Weights of a small transformer language model: LayerNorm before each block, 14240 steps.
MLP neurons of a small language model. Each row is named by its layer, matrix (up: input weights; down: output weights) and neuron, and shows model dimensions 0-95. Each number is 128 + 24 x the weight over its row's rms, rounded and kept within 0 to 255.
After each neuron's rows, "fires on" lists the tokens most often at its 100 highest values on Wikipedia text that the model never trained on. A number after a token or word is its count.

L12.up123 [101 111 138 137 149 111 114  91  99 125 113  84 146  75 129 134 147 141 150 162 155 149 119 120 172 118 102 148 169 147 109 118 118 126 186 124 143 103 139  92 128 164 115  92 106 157 130 126 118 129 111 128 132 130 190 160 153 116 196 122  78 165  72 142 113 115 160 101 181 107 142 138 123 117 140 173 165 153 121 156 110 123 130 135 120 121 110 113 122 150 146 120 132 111 111  87]
L12.down123 [166 158 125 122 118 128 117 100 131 149 140 105 127 129  94 169 162 161 153 145 112 175 133 125 118 138  78 100 105 117 156 121 112 113 144 120 119  50 105 111 131 129 144 158 103  93 114 140 136 117 128 115 175 119 124 154 139 126 145 111 138 132 118 137 184 110 116 132  82 118 116 129  95 135 137 162 135 124 139 103 139 156 143 106  93 131 135  96 107 108 153 128 139 155 119 118]
fires on: "\n" 31, " R" 17, " Lu" 15, "ra" 8, "–" 8, "r" 6

L2.up339 [153 114 165 140 108 123 195 104 141  84 178 118 110  86 146 118  95 150 154  98  88 137 114  97 120 159 136 121 151 117 128  91 145 118 102 187 131 187 115 121 146 161 148 125 118 100 111 119 139 138 114  98 136 138 151 143 152 153 134 119 143 109 100 154 131 114 132 141 127 148 155 126 106 137  98 112 136 139  94  85 140 123 108 134 101  89  83 166 136 137 109 139 140 152 166 132]
L2.down339 [159 173 136 164 119 168 118 136 109 127 105 124  85 139  86 120 159  85 144 141 133 125 171 173  83 104 133 101 131 113 128 137 103 110 159 123 133 137 100 130 115 126 136 112 154 130 156 173 127 116 131 150  82 143 151 166 136 111 130 148 144 107 118 176 172 138 129 113 106 108 127 122  97  90 131 117 144 165 143 124 109 131 148 138 160 150 110 174 123 120 154 136 136 102  98 114]
fires on: "ating" 18, "itch" 16, " small" 10, "gh" 9, "ing" 8, "ring" 7

L2.up43 [147 120 116 117 107 145 158 149 103 139 110 134 149 118 125 149 171 101 100  90 123 118 141 132 111 114 127  88 107  91 107 111  88  96 177 131 130 117 162 143 112  70 118 167 117 166 115 110 130 143  89 145 109 157 135 115 122 117 120  92 135 141 190 164 106 101  89  88 157 155 122 147 131 102  99  89 132 148 172 146 145 125 174 107 146 121 107 113  99 129 100 136 146 111 164 153]
L2.down43 [130 132 148 123  89 164 109 160 138 153 137 118 152 163 113 143 201 134 106 126 142 161 156 127 150 124 134  93  72 152 137 126 131 143 138 142 143  96 147 130 134  71 102 136 100 166  91 148 128  83  97 100 111 138 144 154 152 120 145 117 124  95 113 176 117 125 127 115 110 135 129 126 142 136 103 116 154 162 150 139 144 129 115 124 124 109  97 167  74  98 111 140 154 124 114 161]
fires on: " comp" 76, " tr" 14, " Col" 6, " Comp" 4

L9.up109 [146 115 129 122 130 149 117 131 110 133 120 156 111 154 114  92 133 149 118 165 129 156 134  81  95  98 104 138 162  82 137 161 151  97 160 109 134 171  66 116 127 111 110 113 121 124 161 106 121  90 136 119  99 152 103 122 121 137 167  81 122 112 132 140 121 166 136 122 116 134 106 115  90  71 147 176 125 164 132  85 102 144 146 115 104 108 154 122 128 154 150 130 111  90 111  93]
L9.down109 [103  88  72 164 128 110 115 111 135 147 134  94 133  91 151 141 132 116 113  88 138 135 132 161 147 129 120 124 116 145 122  87  89 122  99 152 137 114 172 139 116 121 129  98 129 135 128 127  95 166 117 129 124 137 156 106 163 140 107 151 133 129 161 198 100 119 147 169 106 172 143  96 151 168 108  93 116  83 139 131 142 107 130 158 149 171  90 130 126 114 118 137 126 155 116 130]
fires on: "s" 24, "ly" 14, " he" 12, "e" 9

L5.up231 [108  83 124 179 129 106 132  95 120  97 161 113 130 111 116 145 131 130 122  95 104 121 116 103 116 120 125 160 151 123 118 149 105 158 107 129 123 119  83 101 146 147 103 148 106 174 146 105  84 110 107 170 138 138 153 175 179 146 133 139  97 145 106  95 109 115 118 130 110 104 101 151 147 121 189 133 159 142 147 173 135 151 124  98 121 133 119 179 126 159  99 143 143  88  96 113]
L5.down231 [112 129  90 122 131 149  68 179 138  96 123 115 124 108 129  86 111  99 153 144 141 150 142 156 115 111 107 140 121 114 134 135 128 115  88 119 155 131 118 139  91 150 158  97 175 104 177 153 139 125 182 152 124  92 155 145  95 153 113 139 101 114 105 115  84 150 179  94 122 149 126 144 147 123 102 108 171 138 130 139 141  95 173 112 146 114 100 133 117 118  92 149 123 139 121 143]
fires on: "c" 21, "tra" 17, " B" 12, "r" 10, " U" 9, " p" 8

L13.up150 [140 122 130 112 122 121 135 131 150 129  69 115 112 124 104 126 137 117 126 144 152 101 142  85 135 134 130 151  69 107 108 111 202  86 136  84 162 147 111 143 179 141  85 138  82 138 112 117 104 171 104 104 106 126 139 155 137 127 150 124 111 119 129 129 188 142 128 109 179 124 119 102 127  86 130 168 152 109 123 135 157 128 119 134 183  91 185  95 124  83  61  97 146 136 166 140]
L13.down150 [103  82 101 175 121 115 138 109 116 121 129 140 153 106 138 146 123 103 137 177 109 104 111 115 138 114 131 133  93  84 142 124  97 114 131 143 173 123 132 145 142 136 132 154  72 133 117 168 161 116 109  77 170 136 145 145 157 162 145 118  95 110 141  82 128 113 167 142 149 106 158 145 156 156 159 119 108 164 146 119  75 163 119 161 107 111 103 125 136 111 135 142 129 117 104  82]
fires on: " Al" 23, "lo" 9, " on" 8, "st" 5, "al" 4, " Sp" 4

L11.up464 [139 114  94 110 137 121 107 132 148 112 111 167 145 144 115 161 138 101 133  83  96 134 131 139  96 136 151 132 166 165 145 128 142 172 154  96  78 146  95 118  95  89 118 120 134 155 102  93  93 150 144 167 137 138 104 127 161 124 113  83 163 145  95 141 109 158 102 122 102 115  83  93  96 129 102 134 119 165 134 130 137 131 120 124 150 116 115 166 108 135 164 150 135  99 153 131]
L11.down464 [115 133 182 160 138 131 114 123 128 176 157 133 158 130 131 124 139 166 131 146 126 169 115  73 169 113 101 144 106 115  86 164 122 150 132  72 129 111  91 153  88 103 133 111 127 115 126 147 102 144 106  76 103 125 114 124 136 122 158 145 155 122 121 114  75 116 144 163 116 102 156 161 162 159 159 107 112 137 137 124 102 103 104 126 137 148  99  73 105 128 136 146 121 117 123  66]
fires on: "e" 23, " " 10, "f" 9, "u" 8, "ran" 5, "ar" 5

L4.up278 [121 134 128  99 141 104 112 167 139 172 131 140 127 140 118  96 106 159 124  95 144 200 132 120  87 140 134 114 143 141  86  97 110 107 170 101 158 164 121 129 138 116 105 158 143 106 154  86 136 119 131 156 133 126 158 130 151 147  85 156  95 128  94 128 133  85  82 141 159 135 145 127 152 137 156 103 144 148 109 149 105 112 123 102 141  89 147 122 139 126 149 126 105 158 121 157]
L4.down278 [ 96 114  86 142 153 105 115 119 121 109 159 134 134 133 152 118 114 163 126 141 162 177  98  93  88 115  96 158 117 125 141 142 101  89 102 105 147 116 136 147 108  87 104 137 128 155 113 117 162 104 110 150  73 181 141 103 143  89 141 123 138 152 139  93 138 143 126 109 125 123  87 124 189 131 130 148 128 104 131 114 124 170 174 168 118  98 157 123 126 134 130 151 128 143 135 143]
fires on: "d" 20, "l" 14, "y" 13, "dy" 8, "ish" 8

L9.up441 [164 111  95 152 116  96 151 148 136 132 128  86 124 135 140 141 168 116 139 158 121 128 128 107 109  91  77  91 137 138 116 109 108 158 159 116 157 143 137 120 146 138 133 136 119 144 129 119 112 175 107 101 101 106 159 126 118 131 122 177 121 129 165 176 122 109 101 135 158 153 108 113  98 126 137 138 129 107  86 166 115 119  92 151 139  76 153  98 133 103  95 110 102 109 155 129]
L9.down441 [111 109 150  92 122 104 151 143 113 130 131 105 119  81  73  85 112  69  90 171 159 155 130 141 106 144 134 102 117 167 127 143 137 134 111 139 134 103 134 147  93 112 140  80 108 130 161 177 139 137 102 146 112 159 117 130 138 111 138 181 126  91  93  93 129 136  89 127 105  85 171 161 155 164 150 164 126 155 156 108 118 107 148 151 124 115 139 155 127 138 154 169 127 141 149 132]
fires on: "ol" 21, "al" 20, "l" 12, "d" 7, "'" 7, "lo" 4

L10.up268 [ 83  86 118 118 112 197 118 176 146 124 175 134 128 140 154 134 144 198 126 136 129 125 107 127 107 156 129 110 163 126 111  96 110  97 125 130 153  93 151  94 137 153  94 130 159 142 149 175 102 161 136 104 126 124 136 141 139 116 115 124 105 138 109  99 137 111 119 144 130 117  93 130  77 122 159 149 172 146 134 140 123 116 169  88 132 191 121 135 140 147 103 113 152  72 144 176]
L10.down268 [117 143 130 148 108 152  94 152 175  55 125  95 102 131 133 110 152 187 186 106  98 132 153 121 123 146 125 141 148 127 135 125 124 133 100 159 157 105 135 108 163 110 126 141 158 144 131 121  88 104 149 161  98 112 121 101  98 146  88 113 121 130 114 126 148 127 152 173 107 158 135 168 132 143 119  98  90 121 153 128 125 127 140  97 142  97 116 142 129 139 157 151 109 159 112 111]
fires on: " p" 50, "us" 16, "c" 6, "is" 5, "ur" 5

L4.up197 [177 126 161 119 135 119 139 164  95 151 151  84 123  88 125 124 165 159 174 159  91 195 134 126 114 159 124 128 121 112 123  95  90 159 113 121 119 118 154 149 150 173 109 106 149 164  71 144 151 143 153 122 134 129  87 124 128 140 152 120 146 126 134  93 117 125  93 134 142 157 137 114 132  69 136  86 165 103  93 131 134 151 114 118 115 140 141 110  73 124 107 104 139 102 107 156]
L4.down197 [ 69 114 135 110 120  95 137 124 158 167 100 176 117 101 134 149 139 124 135 132 135 118 129 139 112 124 138 105 157 118 143 124 108 154 101 155 100  95 128 135 143 131 111 114 120 133 116 131 130  88  93 116 161 128 120 106 144 117 154 110 131 165 123 127 113 194 104 127 124 139 110 134 184 143 130  99  87 124 132 123  64  87 109 173 143 158  82 121 178 141 141 169 123 116 124  96]
fires on: "it" 14, "c" 12, "te" 9, "in" 9, "ci" 8, "vi" 8

L5.up445 [124 132 130 135 153 140 121 171 146 104 168 164 111 158 103 106 153 117 135 104 151 119 119 155  90 137 109  96 157  93 103 157 141 110 138 117 146 153  99 118 120 105 138 141 148 176 122 162  95 133 144 136  92  99 111 154 124 136 142  85 120 119 120 161 117 147  95 111  96 130 127  99 101  97 152 177 107 148 132 135 101 107 135 130 161 131 180 157 157 133 141 124 108  88 137 167]
L5.down445 [123 120 125  96 109 138 136  87 120 148 132  93  92 165 125 138 117 121 118 154 135 122 152 148 156 173 131 170 114 135 121  81 113 164 108 139 110 106 142 150 107  96 152 113 132 146 175  92 157  77 123 108  82 154 169 118 154 100 133 140 142 125 158 146 118  94 111 142 141 103 134 116 155 149 106 127 121 119 110 123 134 105 128 165 161 100 104 121 122 128 101 150 126 121 147  96]
fires on: "s" 20, "e" 19, "ro" 13, "se" 8, "o" 7

L11.up230 [107 128 135 133 102  89 132 136 111 118 127  99 132 138 127  93 132 135 124 104  91 113 135  57 120 145 117 110 144 102 107 135 148 106 107 155 137 113 134 110  97 112 144 114 131 115 130 155 157 106 114 154 132 122 142 152 169 100 164 126  99 169 126 110 130 148 167 152 143 104 161 141 141 119 115 157 108 133 182 143 126 103 163 136  77  96 145 176 137 149 135 151 144 114 131  76]
L11.down230 [164 142 142 127 177 144  86 109 124 136 176 170 119 111 114 121 135 175 139 116 102 117 111 140 100 167 138 133 170 130 143 113 141 145 123  71 158  76  91 144 128 138 137 130 166  68 138 161 100 113  94 112 153 105 131 120  95 122  85 150 123 102 173 110 132 105 141 123 157 140 127 114 114 119 164  84 160 100 163 106  69 143 121 143 138 127 141 147 126 111 130 149 160 100 111 134]
fires on: " L" 37, " R" 31, "r" 18, "l" 4

L4.up276 [157 162 122 122 137 114 159 108 155 173 106 174 152 153 121  88 173 141 184 116 111 107  98 111 132 125 109 138 179 126 131 159 158 128  81 122 107 120 155 117 137 128 120 132 154 138 122 139 102  94 136  98 106 136 103  65 131 140 133 106 116 172 117  98 115 157 124 140 141 124 112 116  89 111 121 151 157 178 158 161 125 106 148  96 137 142 113 128 128 118 130 115 142 114  91 112]
L4.down276 [137 160 142 161 116 149 130 173 173  99 122 158 130 136 148 157  99 120 160 134 108 144 156  82 169 159 116 107 138 121 115 142 133 142 110 115 139 125 122 126 165 140 162 148  86 122  88 121  93  94  98  92 136 108 121  91 137 149 165 107 176 130 138 129  73 173 171 190 105 157 116 118 129 121 109 145 135  98 103 122 149  79 115 146 138 153 123 127  98 111 158 122 128 153 141  69]
fires on: "e" 36, "le" 17, "b" 12, "it" 10, "lo" 4, "u" 4

L4.up300 [157 149 143 148 160 137 103 134 111 154 111 138 115 110 102 109 117 178 126 115 155 181 125  91  96 160 150 133 143 148 114 127 153 108 166 102 125 148 170 130 115 133 151 135  78 147 185 121 149 136 124 112 114 118 117 125 116 119 126 159 164 108 156  97 139 130 111 128 105 154 120 148 127 111 140 138 159 138 100 164 113 121 117 118 185  99 119 137 116  83 163 139 109 116 136 154]
L4.down300 [102 127 180  80 114 148 105 121 127 152  98 165 126 142 143 111 137 125 164  98 134 166 160 150 125 164 117 143 129 139 136 147  97  79 142 158 157 120 169 184 129  89 125 103 158  92 110  77 150 159 113 116 109 137 132 134 163 137 119 127 144 186 148 138 128  98 118 129  99 165 150 114 152 146 173 109 141  96 141 105 142 104 188 156 109 112  88 117 121 134  48 143 130 136 110 150]
fires on: "d" 14, "y" 14, "al" 9, "se" 8, "ut" 8